Part of a small language model's weights.
Size: width 256, MLP 1024 tanh GELU, 8.19M parameters.
Architecture: LayerNorm before each block, rotary positions, biases, tied embeddings.
MLP neurons of a small language model. Each row is named by its layer, matrix (up: input weights) and neuron, and shows model dimensions 32-127. Each number is 500 + 25 x the weight over its row's rms, rounded and kept within 0 to 999. Numbers have three digits each.
After each neuron's rows, "fires on" lists the tokens most often at its 100 highest values on Wikipedia text that the model never trained on.

L5.up632:465485547468527516530501491532472500515448506518465536476524516501522493489489466498474453442500475527491495497529500503503491480472509533478475536550511562501522495476511517520518512471515510543501486526491533530485558457507506509473483481492502513537509520532536500480505539488526516519
fires on: " which", "o", " that", "ed", " this", "w"

L4.up827:504507486522480531535523514496460515489492470488486500525531523440513449489533489501487489467435508498484478511490526481515457469506504530521550528501469522515544506475510505542497505517477460524456484474534504505502525542540515489448489509499523472514506461495553528487520487502512512491
fires on: "if", "re", "f", "es", "x"

L4.up291:503500492508580504467467515529443527468472513531506485473493514440456441494495498499500529505473527499483512524538484504500499474551487510516491489447493517532526504488486515516478459518481547513493469456524476497477510498514522532532502476526543535509523479530464526464517516486486465501
fires on: "an", " the", " h", " of"

L6.up968:461492496518502503511518493481508464485545495480473464516471496514496496484477503546528480482510467503529529507493496507487504475498539492504496550494510507504569484510487460507493475503537473511503576496525487463493478460484473528525437456542474555494477500465501458514529517504485597504
fires on: "ed", "h", "er", "on", "l", "al"

L5.up803:489508485541494507503478459577505531501497533471447533493480488535501505478479522496499511506511454469495489529534503488501430487491528473491496503506491512524477474500483509517539489544484501496528481462520534489490542477480502509507501493434502515489471570490473486497498504521499510493
fires on: "ue", "ing", "it", "u", "ion", "o"

L6.up598:498481481482573508514529505511501473493462502525481501499539517506517490504492522479503467472521467503506507509500474476471472503523507526508515506496568506463546459474528507488512516496532508556534484521523469459529503550519533498462532490461447503524496457532527522515507522489542528471
fires on: "ent", "t", "ast", "ed", "ul"

L4.up637:542497516509480474509469446485504506509473501508493495501481505478543509478536467523498520532510522528484524537491502558501506451532487556501468483491502480498464530461486504482530488481524523527518474520508517467525503527508484517498462552530450473529541514521501501506458485509490506497
fires on: " was", ",", "ed"

L4.up296:496503503538504482519539543473489514479488494508469473501564501521500517526500524505476486553486508472514471516470492475534498512534572518490492528511523530503487524543484533429488529505540480507448488477510519499519471504484502507476486514482496489504509499523517508476511514505521537493
fires on: " |", "l", "n", " ", "ing"

L6.up162:491447543478481444490457526513518494502496472515522493507466521484558496452484517484494474558464529490493492507479520474528490478483511525480510471487562501472517505490525534510517484475492473493489464507493504501501560516513472523488487509440508493515508462518511502468493529506478493518
fires on: " L", "y", " H", "l", "w"

L4.up470:475525460522502495481505494513503504546529512478525499446484518523516527481542497508558492511514489437519490538472480521504504519571466484485486542522515450499486481484503510484556499532491472468498495593517526501479522491481517465494533524528510500506505493494526463532532516519534435514
fires on: ",", "it", "od", "ation", "e", "f"

L5.up404:502505493460511523452480483506463527466520491454512520532497510551499507474477484495475494480501490477466481509516482484536541482510486467526505498452517473448512496513486548525559499502525511531492510486496509485499487516533486526552485570490530514508475508486484510544456502523528503466
fires on: "ly", "ell", "ater", " also", " first", "n"

L5.up236:537509489486481470484461528478463481518546511498476539531510496484496519518507458490462511553545540481514528504437477488485473495490491532488458501475479519521528489478532490504476489508466524530491507535509519485537474445481510532538476488539489533511509486510526448504533529476504514523
fires on: " and", " of", " cont", "'s", " for", " o"

L4.up846:504456538519479444455481499518548488474485481534431490515481502523519485500514485544509495470479504500490523516513479497507518457483477551461500499503508522539477487494518478483493500535503475483485521497514554456569499516541447483510475554513488505534433530501519490487526486500509477514
fires on: "'s", " to", " was", "/", "'", " and"

L3.up651:522515550502448474515470524490502529524529483496506478495492482542463532504482527547526512473487477492499535458489481524505514475538477492506450496532484500481552514537461531490552476468520501492488495522502448526486490491441483509509491491501503496500471521471479493463506488524545531542
fires on: "i", " m", "r", "y", "able", "er"

L4.up568:541497487512489555468483493513483507507508472489512500505470473513495452505474500469498497449501438464482527520466458440520510479473484515525532545521479522511501473487508532474485502522548488465457437436523471495491485447498518538503518484503490499550500503555520537516546497495494497522
fires on: "===", "==", "u", "lect"

L4.up329:527518521505509485464538473472518534501532488541532560467482430506464534502472460532526484500496477519529511497512508491509480502496537495482512518511493513447447458454483471483530489501483522520492534500511568543516515475505491504507509493524464508527492506515535481489504498487475491510
fires on: "ed", " m", "inal", "ment", " d"

L6.up855:490497478473506497496526487498528487534498506487494484538488467473489499478484536453495491495467467499524532529463463532518506555523488447545516499484488556447489477499525493511471502492528471523512482513529500533534533517494461486510517523473458505515495483521522540508511521497484527540
fires on: "ed", "ound", "ost", "ent", "ated"

L3.up387:489480511471497505487504549472504470484506466459504477489488506487485475471533511500508536494527548481531476468508532466457471492496524510502482474500512506544498451489453492517516527507495490512484504528477505506511498450488513489507551488525476442515526480528581531495475521485489494503
fires on: "a", ".", "um", " of", "us", "'"

L4.up472:483509485500475537529531511508491519463500485510434457438504489538468469508485521502525490516497514505479480481514510520553453460463526508489489478537536546513505497506488501463510518475495463505504476499445510513495502494550442471509516538457501467520512497491498511506540521480500521473
fires on: ":", "-", " |", "ouse", "ing"

L6.up188:503514483509506506545508500500520508461490506467542480506467465459432533485470540541513486468471495513492537517466481501465501526534518484508473505516510486489499462495544541486542508475504520512528485504551509529476504481506508503480464486486518458520482503499535464506485501546464465473
fires on: "ed", " comp", "old", "ame", " cl"

L4.up151:519496497486505487520464532515564526532463487536500497488493470521461534492529503480493497502521580491491540514459469468496476502528485473534528524510460509461489474492492524474548465519512487492490517486436509471486522442505502522469525482491497504474527523506488483483514487463510512505
fires on: " d", "ction", "al", "el", "ft", "te"

L5.up104:503518490472496471512478532466482511467542516477490502482509547513505499472498513502511490502495495488461530501531460543484518459546517502509509535509499474482508525491492495498488475491490507547491498518499480475524504528490438497488467489511437537507494532457512512518498504551488525476
fires on: " was", " as", " be", " an", "t", " und"

L6.up373:523479513523514479530480492451497531528507539487495537512440513495540530468470492479519530513524520507476542499487507498502505483519482514459464497464531485484507473469549487563524476479466524508522507492527502502555493497475513519527515513501489501496474509475471567493485478453497521464
fires on: "ic", "ould", " v", "ed", "'s", "ive"

L5.up500:468572461478516481432456533480508509489510507508514473481485483461472537499495455484528520516486530504499540490466478530501503490498497529486492511489475508523561497535517482521538497489499529521506474513492519464530513493506475531497481481492507477503540484530511484462513494485474534511
fires on: "s", "es", "ers", " is", "ies", "ings"

L3.up748:463545551510523491493492555463470491462477529513505488508478495510489509476462491486512513476508512452498501509478487493451505535520470499475490526468487482503575508498479470543508482479533464492524442499538466521498547497521524479468510524538480484493504501495498475522497530488492499505
fires on: "al", "op", "iz", "an", "ine", "on"

L4.up852:517442496414516514499490521500476492520511491506511428483496506492511506461469509472521496513531474541535525537504497528503542525524533528516500488499486499492529532459507533495508516553506466537534551489534498494523504525507496533521452511489549501466488516474468495532547480508511492509
fires on: "-", " by", " of", "h", " and", " the"

L4.up982:546485556512524485531516517483515485517514474501534525488543490520496498516501493515527484500518480502531495479478493513446460463483527505467510560572526502539522441458508516476466493491510538507493548512484523545478532517505454491475506512496513471527509498483508513486489551505497500497
fires on: ".", " in", "ed"

L4.up442:490504550478477506477493529472482525495475504474539485481541529510541507488523479524484498467464510520497519483526481527543489477522505456500514522464477504458474527514478525504476500479528496464463485505484496476482496517526476485530463522544520517467473483503517472527476553522510514539
fires on: "is", ",", "al", " that", "t", "d"

L4.up526:497491487446503482466523563562538489546496458472471489477494499504475510482494464507506497546483474471492506527477509480483490483511519502458481508520507529544495515494484548494497463532439497469554502480520520488501527504483526493489472508505514498465494553486469511505521507544490514472
fires on: "ing", "pp", "it", " but", " app", "iz"

L5.up47:438491524455502509531476512523456496497516514525504541544501457442505514495504502513528489508493527468517473475492481521498479472445470579526487474519479545491445525484499495525529487536483528513519534452464514503506533525484503532519532515509479508490487527461513478506520482506519504478
fires on: ",", "–", " and", "own"

L5.up483:499512490502495489504493479506558502506488436497570522498486482534545470490478515509451529529474537495505468515529508505492518506528492502440514467489496523489494488488497520508513467457453493513519497520521438510532561475459462512465481533483470506502487514522494522534534504504484477463
fires on: " L", " C", " M", "l"

L3.up416:501517486527482555502502504518490537457514505547492475496528496498547514516485503521522519498491540453458503512452471497480533472516493506499491496506490527453526541527502490543510478459515498484454516507479501494444521513459496457516495480510537520515497515485530504500513483477492542489
fires on: " l", "y", "in", "l", "v", "ov"

L4.up847:509509488484515472456506515531529452489511517515535541487511484500508444503508447484541478520473487474498431516474508555534482520550484480515476525543510511503512429484476484493477517512513500510476494542546480496485526505520482493484482544515476526488443568529502485488513472460512488530
fires on: ",", ":", " F", " T", " C", "f"

L3.up509:504506466511485494511466482547502509498506512565485476488556450479533503500491466512519497521470518479510505458505459510457502507527531505486499486537506504499540521469463483506487514523508502485530549491483531480494520474455494483495492480527482527477485518491510471506501535504464527475
fires on: "r", "l", " |"

L5.up123:460522521530488517467534501501552541475479496506493464502445504484476525491520456528528494546507512501501492500480501491519523513522544466507533535441465491528510503496463495523512460543516503505507503466469469484483481482515453535514477465476521470535483513523516461527483484522506495521
fires on: "s", "h", "es", "el", "e", "y"

L6.up561:488535545477450462449444485503461531510536495469502526493505521580545544499504486496495475500493489487498484486505471494510476511500429487488443516507479492488529527487490470526492469518544502467480533530470479544480520499479505524469516513485519508512466516475481475490496492520497494494
fires on: " s", " m", " M", " al", "m", " S"

L4.up529:530492540504489476471537458516478475518490548490498548484484484515498483515458496470508495538506563487495459463501465487480491515474491496554530561527522512496524503470504511482486510501512500499567479497513506527517466485560468529532493496513540474438494503470500494490498462480514488494
fires on: " of", "el", ",", "-", "ing", " and"

L4.up1013:502542473505489504486480464532443475530498502489510557515499495500498511528503517481510501521499480482513495495487467516485466514514486495496477512494540498507513507524519533545503490509509542518521480478514476506507525413491499469502497520509542480464542506537499537524518489535516491529
fires on: " St", " and", "o", " A", " |", "ia"

L4.up785:506513528472514499508513498495477468479487509523472513529503501501526523500514458509479488490480489521490491482499478497474465508511496482516530543540454472497489522504502515486489463502480532518508563545444546517510549510535519445474529507519518483519507497505497513516501514516484549516
fires on: "ed", "act", "on", " s", "ing", "ac"

L4.up1014:504500532509489496507472500486471544523486511527500499492499497474491510513497492473510520519555490434477524520494533516470504453453481497491481481470471506473456534506497510478481475490514509519500526518474489497521535484496486549518488516477513548518505494488501494523433504532494501548
fires on: " In", " |", " the", "ed", " a", " to"

L4.up601:507517530493484508484545506466542475513495511545507500530497521504459497484506490508540463519492492497535501482463503510538507488499521494477524473514514502518477486521514524488495488494497493444487480445500492506530518493479490498477446465473519453493487461501535479456473482562497503502
fires on: "ed", "op", "s", "y", "ated"

L3.up877:473480538475524511477491540548526460519494499514514487505499525519477548466486461503488523490530464479521484502547482540518536468500507515493520481563515453472463530494513520515507493516500534506466510526509462480559495523486507520530509502488512480503505477516469540583526476515479524490
fires on: "c", "-", "'", "s", " of"

L5.up606:526480420481484491506490505513556476461460529499539511489469488484519500452518491483481478464481488502481488548455474534508488522511514494487478521494503487433517472472492553472539477506508483528554495455560520497522486524504504511483518514514494479543499480500512545510508500525481511520
fires on: "ed", "ated", "ing", "able", "s", "ly"

L4.up260:516500463501506448496500513517544483505483515505458473458560497474511564521515499458570509491460465515502528507464532522516518520478485506480478498476490521497511511505528505484498505503509525486498462515528468537520520473496593531482489465458502512489499469457516514495506473486526533477
fires on: "h", "id", "ce", "ry", "ult", "at"

L3.up1021:460504464491496541507526539502501510533510536531480521534475500455437453542455541478490461475478492509519468461502494461508490499490524521519525529498495516503513505520493498526484509473525451461512502497463488534453490523546524490439489508490513502499486507470541488485541411495509529457
fires on: "re", "ough", ",", "e", "ile", "f"

L6.up392:524529503459509481570509516510485526463490484476498471506482481549532477480498508505536481519507523516461509487524516481486505508507468456521452524538500494517502461513456480506512511545530496494523498556476485518478534481470517508504472504500512485544498523515532474483492458507453492472
fires on: "ro", " m", "le", " pro", " M"

L4.up127:496512526526478504515477491499501505469554530513522500543493464459467459488465508471496506474528499510495521502499502519489483497486502541493532447496472520473478502438524504538521507468542458504503534511484479525492494489493514523535510518539494518524473515489458492489516477528491546504
fires on: " to", " of", "ing", " or", "R", " and"

L3.up459:497514499526534476454461485504507466488545524495468556464477469495516496488481495483486489520503504459502508463517497512459528497521471526530529511473499551457511467509497481515469541541520542504474511536504452536535504471499531483491527484546470543513463466479526562503533489534500513492
fires on: "an", "s", "c", "ce"

L4.up160:497496467489485465485484470522493496502504478514482528470516549484523440511540513533496512497446498500517504508475522466488521497477484511495506510470454526502505491508549514524501487503522501520543488456500487466511498505501492530482491509518480501494488507534525488475523504481560488483
fires on: " and", ",", "ly", " or"

L5.up790:450529488459491537478494513533455540497515479506493515512462510518529536475465488535484470531501490469454519540516501520468507472534518524464490469476511560502494469456499505511500501486467477527522475496524484498489510460519506576545518498543502512515520481482508489476507485522502472463
fires on: " m", ".", ",", " comm", "re"

L4.up812:542485499520511473494517511492494521529518477494530472493518492497566497564491495490575482486488472503465483465480480533507516465511499491506536519539494503475512455480546493510507460487483502512449495483517506497501514489492528562490486540555502466504539476487518500480486513502505535505
fires on: " in", " the", " over", " on", "ong", ","

L5.up775:501523528511464463489512504494457537505544478523529497553476486488504571457512484470486490518536508488522477490499508432523511541503510453491501498479506527495498474483437450551488515497481499516517465486478495507470548455491499538508473482521536505466511518458524465503530500500513514515
fires on: "ad", "us", "s", "e", "es", "act"

L4.up957:525477517477526502519530509520510501498508509516534536476495472512527511484480488492465492507485509529471483499548489489515517459488506511524557539478496520477473545518485501532503486445532538485455496491483488459512540486448462469508501487478497474467558474510486451498506553499517491520
fires on: ",", "e", " as", "ing", " that", ":"

L3.up376:544462498519468507459472507525488532456498512495488534507529478519525584544531502474526507551525458508472502493521514442485510491512462463503479543526493509504495496516506518516490529462502487514517428495472500477453492512486507511494489454462534501516484529504483513503537530502506507451
fires on: "rit", "act", "u", "ail", "ri", "ed"

L3.up920:547529510527530471526460487500483465503466478475479510495507483511518468517507513485469479508524525476528535466510521500509508503500508490468480518538482513480512480515521493511482495501484511508482500543512537499525512507520474499468457470546480495481496501476494510541496487528495493509
fires on: "ot", "oc", ":", "b", "."

L6.up399:509478534452461492492503519513480529513457504527471526550514496535470521504532463520500464517504479476469507520513458471451510473572473497532537467494491527474522527509490440453515500472481519529515467528524432519486500511493469535541559529504470515531517491500512487514509477485509492503
fires on: "ric", "le", "m", "ber", "oin"

L6.up378:493509457487502502519495528483527526499493490519495501500519509459443484529481489535499493512549482474483525528508500465483521517510494496587459472548486476470537507507500520530474522465530525543445494483519538513500486466516485482476503566517504518490479495516490507534484502506457494520
fires on: "i", " gr", " f", "r", " F", "f"

L3.up329:452474483510471467492520482490488537476478512506465516471450501461535513556499510526488500499500542482536480517485512499469508507479491523484484498498525493494475477495495511509483498524501481451522541462506491502550531482476521526540491526513511524481448502535493503487506447525520466430
fires on: " and", " of", " or", ",", "ly", "o"

L5.up107:448496527473487515503479524509468535483538503524502475520496522536493446483538501501502525496488527488502508523473511498481497513514479499491488497510506523508480524515529482516480514520504445489495506520501529485514521469489495466520497539515491485477481511428478498527500490496512447502
fires on: ",", "),"

L4.up524:491501486516504503479466509492457484482471473538508470507520486540561469474476523482501502505469480504544519485486532486525523468530555452542519466464463484477467460530517479524514465551496521500518493491503459517503519533487510528494510534552518494482453545519493494506555442472538480482
fires on: " and", ":", "&", " or", " "

L5.up321:520509484509526503446494516495481504508514500494499493481501474504482508514514523521483493542492472501472488494509500520516474524524508561492517476471479491508531538497490480484509492514539522529534475475505519500495493518487470528467502509484484486470507528530503483505510486470517548472
fires on: "s", "ers", "es", "ings"

L6.up87:539515472499478501518506536490500476474495523516499512529520522496516524500520492493548522518511505498510474494503529509489490476494478493488476523463494470535502468498532447520480485507536520537475527521499500536524476501511509461513499459488505480560497471498566490506490514509506520502
fires on: "a", " a", ".", "t"

L4.up995:486488491531484440492515497472529480471504515496461462493434474533493492479507515479479488529485500550507487515495513470511457467490496520513498512513466503485490501500509516516491554516468532522501567523532488535483481508506506468520518487470513500496515523460520505520541564533494506517
fires on: "6", "ar", "als", "7", "ce"

L3.up602:504505470488542524526520490488498530523497504484494505469480528481525448449536494470455478508444483497462547504511501523530476531514560488530521467464514502514508519513525529435518505442485508483509535529520529473499481488503474478483505505501481536504516525479482496472508470517491502499
fires on: "od", "ic", "K", "S", "pl"

L4.up214:479507554451521487512564517520490495508491492520513461469498506490492447481476487510520484487518516503523469497449527515520491489477484511492514500463492506498515454529487530514507498516527468480534522483499468487493515493506518489522488463537530516547489461469518484480478474530508530535
fires on: "h", "op", "l", "er", "s", "om"

L3.up111:487484518535477515512520500518490505470550475545500510581492474463522488489483535519514505527505479488516482496483476458496523490506494534496501478502478475501457501467524509475502487488511516488489533526512482537518489523509442560474521481504469499490464507529484507498548529520475464513
fires on: "-", " for", " in", " of", " to", " with"

L6.up316:501514465493568470469527493493493502467480519485454509497510469498524562517504523544547490544502469449496518530477494506484551510542478463506490519468519503513577497503471467513483495481492526526518485484521516537488513505463450482497511531489538486480550516455497453513516482504518540497
fires on: " a", "op", "it", " A", "A", "on"

L5.up376:531511522509487497520458491523517481503555471494457519554487495484518456502513471489517497448473467456541501471497491520501501496529454516488524497535486524494497481523526480505471497520455473478454510498479545467524501494469502476485497580527499465560490508468468511497499475508496522516
fires on: ",", " and", " in"

L6.up754:457484495539504440478507472489502494469503521481455485533531481445527468466492486482517517529542516533497522467513513546495495529521489522492511460533496483437472542510446493478539476539513527503496504485521498493521501532494470513463545512515485493483490514474510447507512469527511496503
fires on: "ed", "b", "et", "am", "on", "at"

L6.up223:476517498521504497528499549475521481480444458529514483491517470478507501468498440529511505530522468514451486516509503532480511531519510546511456524516526488508459493477495485493495504498525479521475502474460504551521479486519493503464507550478507508534483509513510485478471483473511539551
fires on: "h", "f", " f", "a", " F", "i"

L5.up348:471519538466536516532520528530488527478504520480495461488461503497498511492492490530464481505526520473472500497470472494464492496506506524504496521446473515516498523479506489522561493529488532513508540499565479540532496495500529470482466507506493493506522527534489481478480517499511450456
fires on: "ing", "ed", "ame", "id", "n", "urn"

L5.up858:486532427499489488531486466511551464503539488514491509498494491508473500510494529520503505505541512539530492468493497511460468482496492494507451506523486461461504503539526511456530514558502445519485471514502493508550545507452543530518425527475519518443511506508491510514494501527485476492
fires on: "or", "au", " all", " pre", "l"

L5.up344:494561488458480502489529504533500490539482525490473500489503512454510515507543466469488507512517497519523515486480496457485512539502475524477484504539495523511504482480505508485492509502528515477476468485465487561541533522500496557493502526496494471549513468460450528515494528502500491457
fires on: "ce", " g", " G", "ed"

L4.up171:471457499455472473498473490536529455526467498488471495501484462515490505501495485520473488495487493524500525515472463488523513494498485501497493498523506498512449493508479500496473477507539523495539509464541495529498525535510515477488524492496514492467502504497502515530486504475519520486
fires on: " but", " which", "et", "t", "it", " and"

L4.up37:480524517469485504487517512523485512478491477526481497516444526498506480441479464500525483469507493469501493547484507461506502492514503488500490504472527505536496514485506482535503463544507463500531483480489503533500528468539499562475539521529492483486499502497512485475492468522526518526
fires on: "es", "le", "ing", "s", "ory", "y"

L5.up614:505505473478493518513511493501469474532465476483541493485485513545513479503506535490473472502514501551475471532529462520474496520487495504457555534476476513499509544514536494509499474479501492503516483486495496533522505462523511511509473507514467520485462520456513538542497463524521512509
fires on: " and", "se", "ore", "k", "p", "ad"

L6.up640:499531532477514498445471473531520478492528529519480499503503507470500506503505468470466472503497499523532495455449525506511497491518525527490501498486473512525467477487491464499513475519533523446480516524508505502512481494448489462508498507517512541541451518531502531531517496526414495447
fires on: "o", ",", "s", "c", "k"

L3.up245:475497515531547508525521544498467480485470474534447535472515477523498554464508523488495540498496532479477466526494484528480503476490488473511469527467559512512484528552463503482526482487509488514464497493518501503483476482510499533489497534510466503511518528510491485466521513468476522492
fires on: " un", " to", "n", "ic", "g", "in"

L4.up302:451511514511522513494503485529493515464551501534506501489496474520473554490544513554479482494520508545477500527532529510474484491493463500526466502544488560504516482535497528499504500493526521537483542468482526508505455465488563507490475483503497526468535509502507523485533516496506470506
fires on: "um", "o", "ou", "av", "ra"

L3.up837:510520515541497528475499534527483498475479494508481495478493495533495463477514511490501483510514497508488516465499490506542485484463509465505489496450531485490503472487471546465474476476472490503486522497497478496530516496495493509466506531525504464496479532476502495523503516464489504478
fires on: " of", "ing", "\n\n", ")\n\n", ":"

L5.up310:567497496465471498513495489469468515493525488465551472527527494485471480499515501515460514480538482484474527473448508500513520485552477501492530469446473498509521512517458502519491516474504528518466494501509505494531507513488475508508485488506487534514447494478524495527487493521447509477
fires on: "ly", " also", "ater", " had", " re"

L5.up171:478538511550521557497541547465527499494460514504509479490490488463495468504499521500465512559516512459522496496466496530523489498525482568486528471459493480479510494505529485474499503505506475515488465526505459485507492493542464452483520510476527544455519460471488493484503518445466485502
fires on: "ik", "ur", "{", "ic"

L3.up205:516458498516491490506497519507471540513526497518478517525514493516529456514513419462524509496514451542494438508511478480494504489537513501502536518498506522520526471469481502462475512489480516509481488506524539491498514544468527503508519519516533480534526486485506511510499466549495561510
fires on: "es", "x", "ee", " ex", "e"

L5.up307:541519558482474500500505481470495512518524546483509511492543464505469455487452481502500481507486525500515516461496480563475531501496516500471474502477534489457494515504499543482516501425489466503531488536517456503491450521519477531486503505517492511492494533496537475523449492477511476497
fires on: " /", "ft", "-", "T", "al", ","

L6.up516:463534483510539496509533464468482507509496508478512518520476498470512491524529505464527510515486432492493533494508500516474475590488510493537489527470509476458509486476514529480540505496525474496473494458563491503503507546444539484486503503463474475506495488491540509494519480553496511489
fires on: "id", "ed", " ", "t", "a", "ak"

L5.up727:428542468450477519522472484484525473509540507459521469493523484492499467515516491492536486518477449470493459467499491483471500530518500530518503480488476466529448484470509510511483492488488526478518522494517497534519540529469517483527522547486525482493509489507490536508487511533469502497
fires on: " of", ",", " de", " and", " in", "-"

L4.up1007:469510513471501460513502503541500506534520516487514480484459482481510483445499491482491521539482501485530509489500492520491539493508518532522505495481458503530453499476508467504515510493501481508504562498535500463556457489480514489521497551466507489484475500512526499512522505488471448472
fires on: " in", " or", "-", "and", "ir", "her"

L6.up825:499526511467476503517521506523517504513505493502486505474506464522513498521476524511492482527462519496528491493542539473531513522482487527517485477524469460460451512500519520508480477463520531504504562548530467534500470477472458524493492524535509532503459498470508486511539548469467498511
fires on: " ad", " with", " j", " of", " are", "s"

L5.up426:467517507462498534516502520578497500472500462520500501505493498537490489468524473482515498530456499458443512521454497477515462500509546530497468530522495493515404512487518515516489526522479511508552504527460506479509521476484509520477494551517529500447485484495468513506528540507514499496
fires on: ",", "),"

L6.up944:519525545463519502527501482522460488513496506531485527524463490495489517488489497510507488509505511522491474489501492504508492442474536485498533491559496486537479532517503497486504472500541511510497502506509465489504572538524527512476530502468520507519529526483526473539513457460520507511
fires on: "s", " for", " ", " or", " D"

L6.up251:447510518494482527465552527526519525514468510495497518508470483489455509514498477489479489528532478520506535502505563512506508469536520507472516507484521497514502508453459469463485555515509505515557458523539466525500488495490491518543466538484470534503483502488487477506516487500489461466
fires on: "ro", "o", "v", " m", "as", "re"

L5.up26:507457513514500540471520486507534490525477533449524511553480471517533490497515521469467515492515492496468527530482460502468513506461493507513511545518466542489446483475489517510471546449513471510535487501481523479492500493524472470488509524475484473530519523497457527499472498504476503474
fires on: " of", "ed", " with", "ous", " on", " in"

L4.up346:534449497517507521496519507496493542489534521482497556564518509499509478488527507480488521554502491521491516536482513481535507508487481481528500537503454515504496462466541512550476502511479511502454476456486500521519475499492488470534504539469541510524490523514486507509501515523458489480
fires on: " on", "ent", "ed", " from", " first", "ail"

L3.up952:482493478516496520434556512517489482508500532502495543478517522503458503487505534438460484541513502502501534493490478487488515512528495484463474522539509511472502517494497516534506518478482498510471498528526544516515491482512482505487516478529489499514459495492480487510503504508496480521
fires on: "ok", "oot", "en", "rib", "orn", "al"

L5.up902:498500441460469526489517505494508482497506543498513543525482518494472508476469549470477529514470473503489518499522444477454477522510520517538473485471552465496505506510480501480512494504488508509466504495516476515527486440505509485509500497525474488538477514499504553541485510526545544482
fires on: "ates", "a", "ia", "ral", "ust", " and"

L6.up623:461489526481521526551466502475474481560482458549470485491501479558514449496525486478477464500511499524490518465516484521465515549474483501502475508501450476525496483518522478487540486515517495484498481534493505478516541512503522544509541489501505544493513515527519543503515527507518482473
fires on: "le", "ing", "ig", "ur", "ed", "ver"

L4.up340:461500469505483527485443498482487511535495511552465486494500523445527521534527503508468494486544531508506528495486478510472469511461472485512534531490510487472515491480487477514454545476533518501548457494477503542469527524470503525494490552533536515490507485520494450531522478563480467493
fires on: "ri", "9", "-", " and", "20", " of"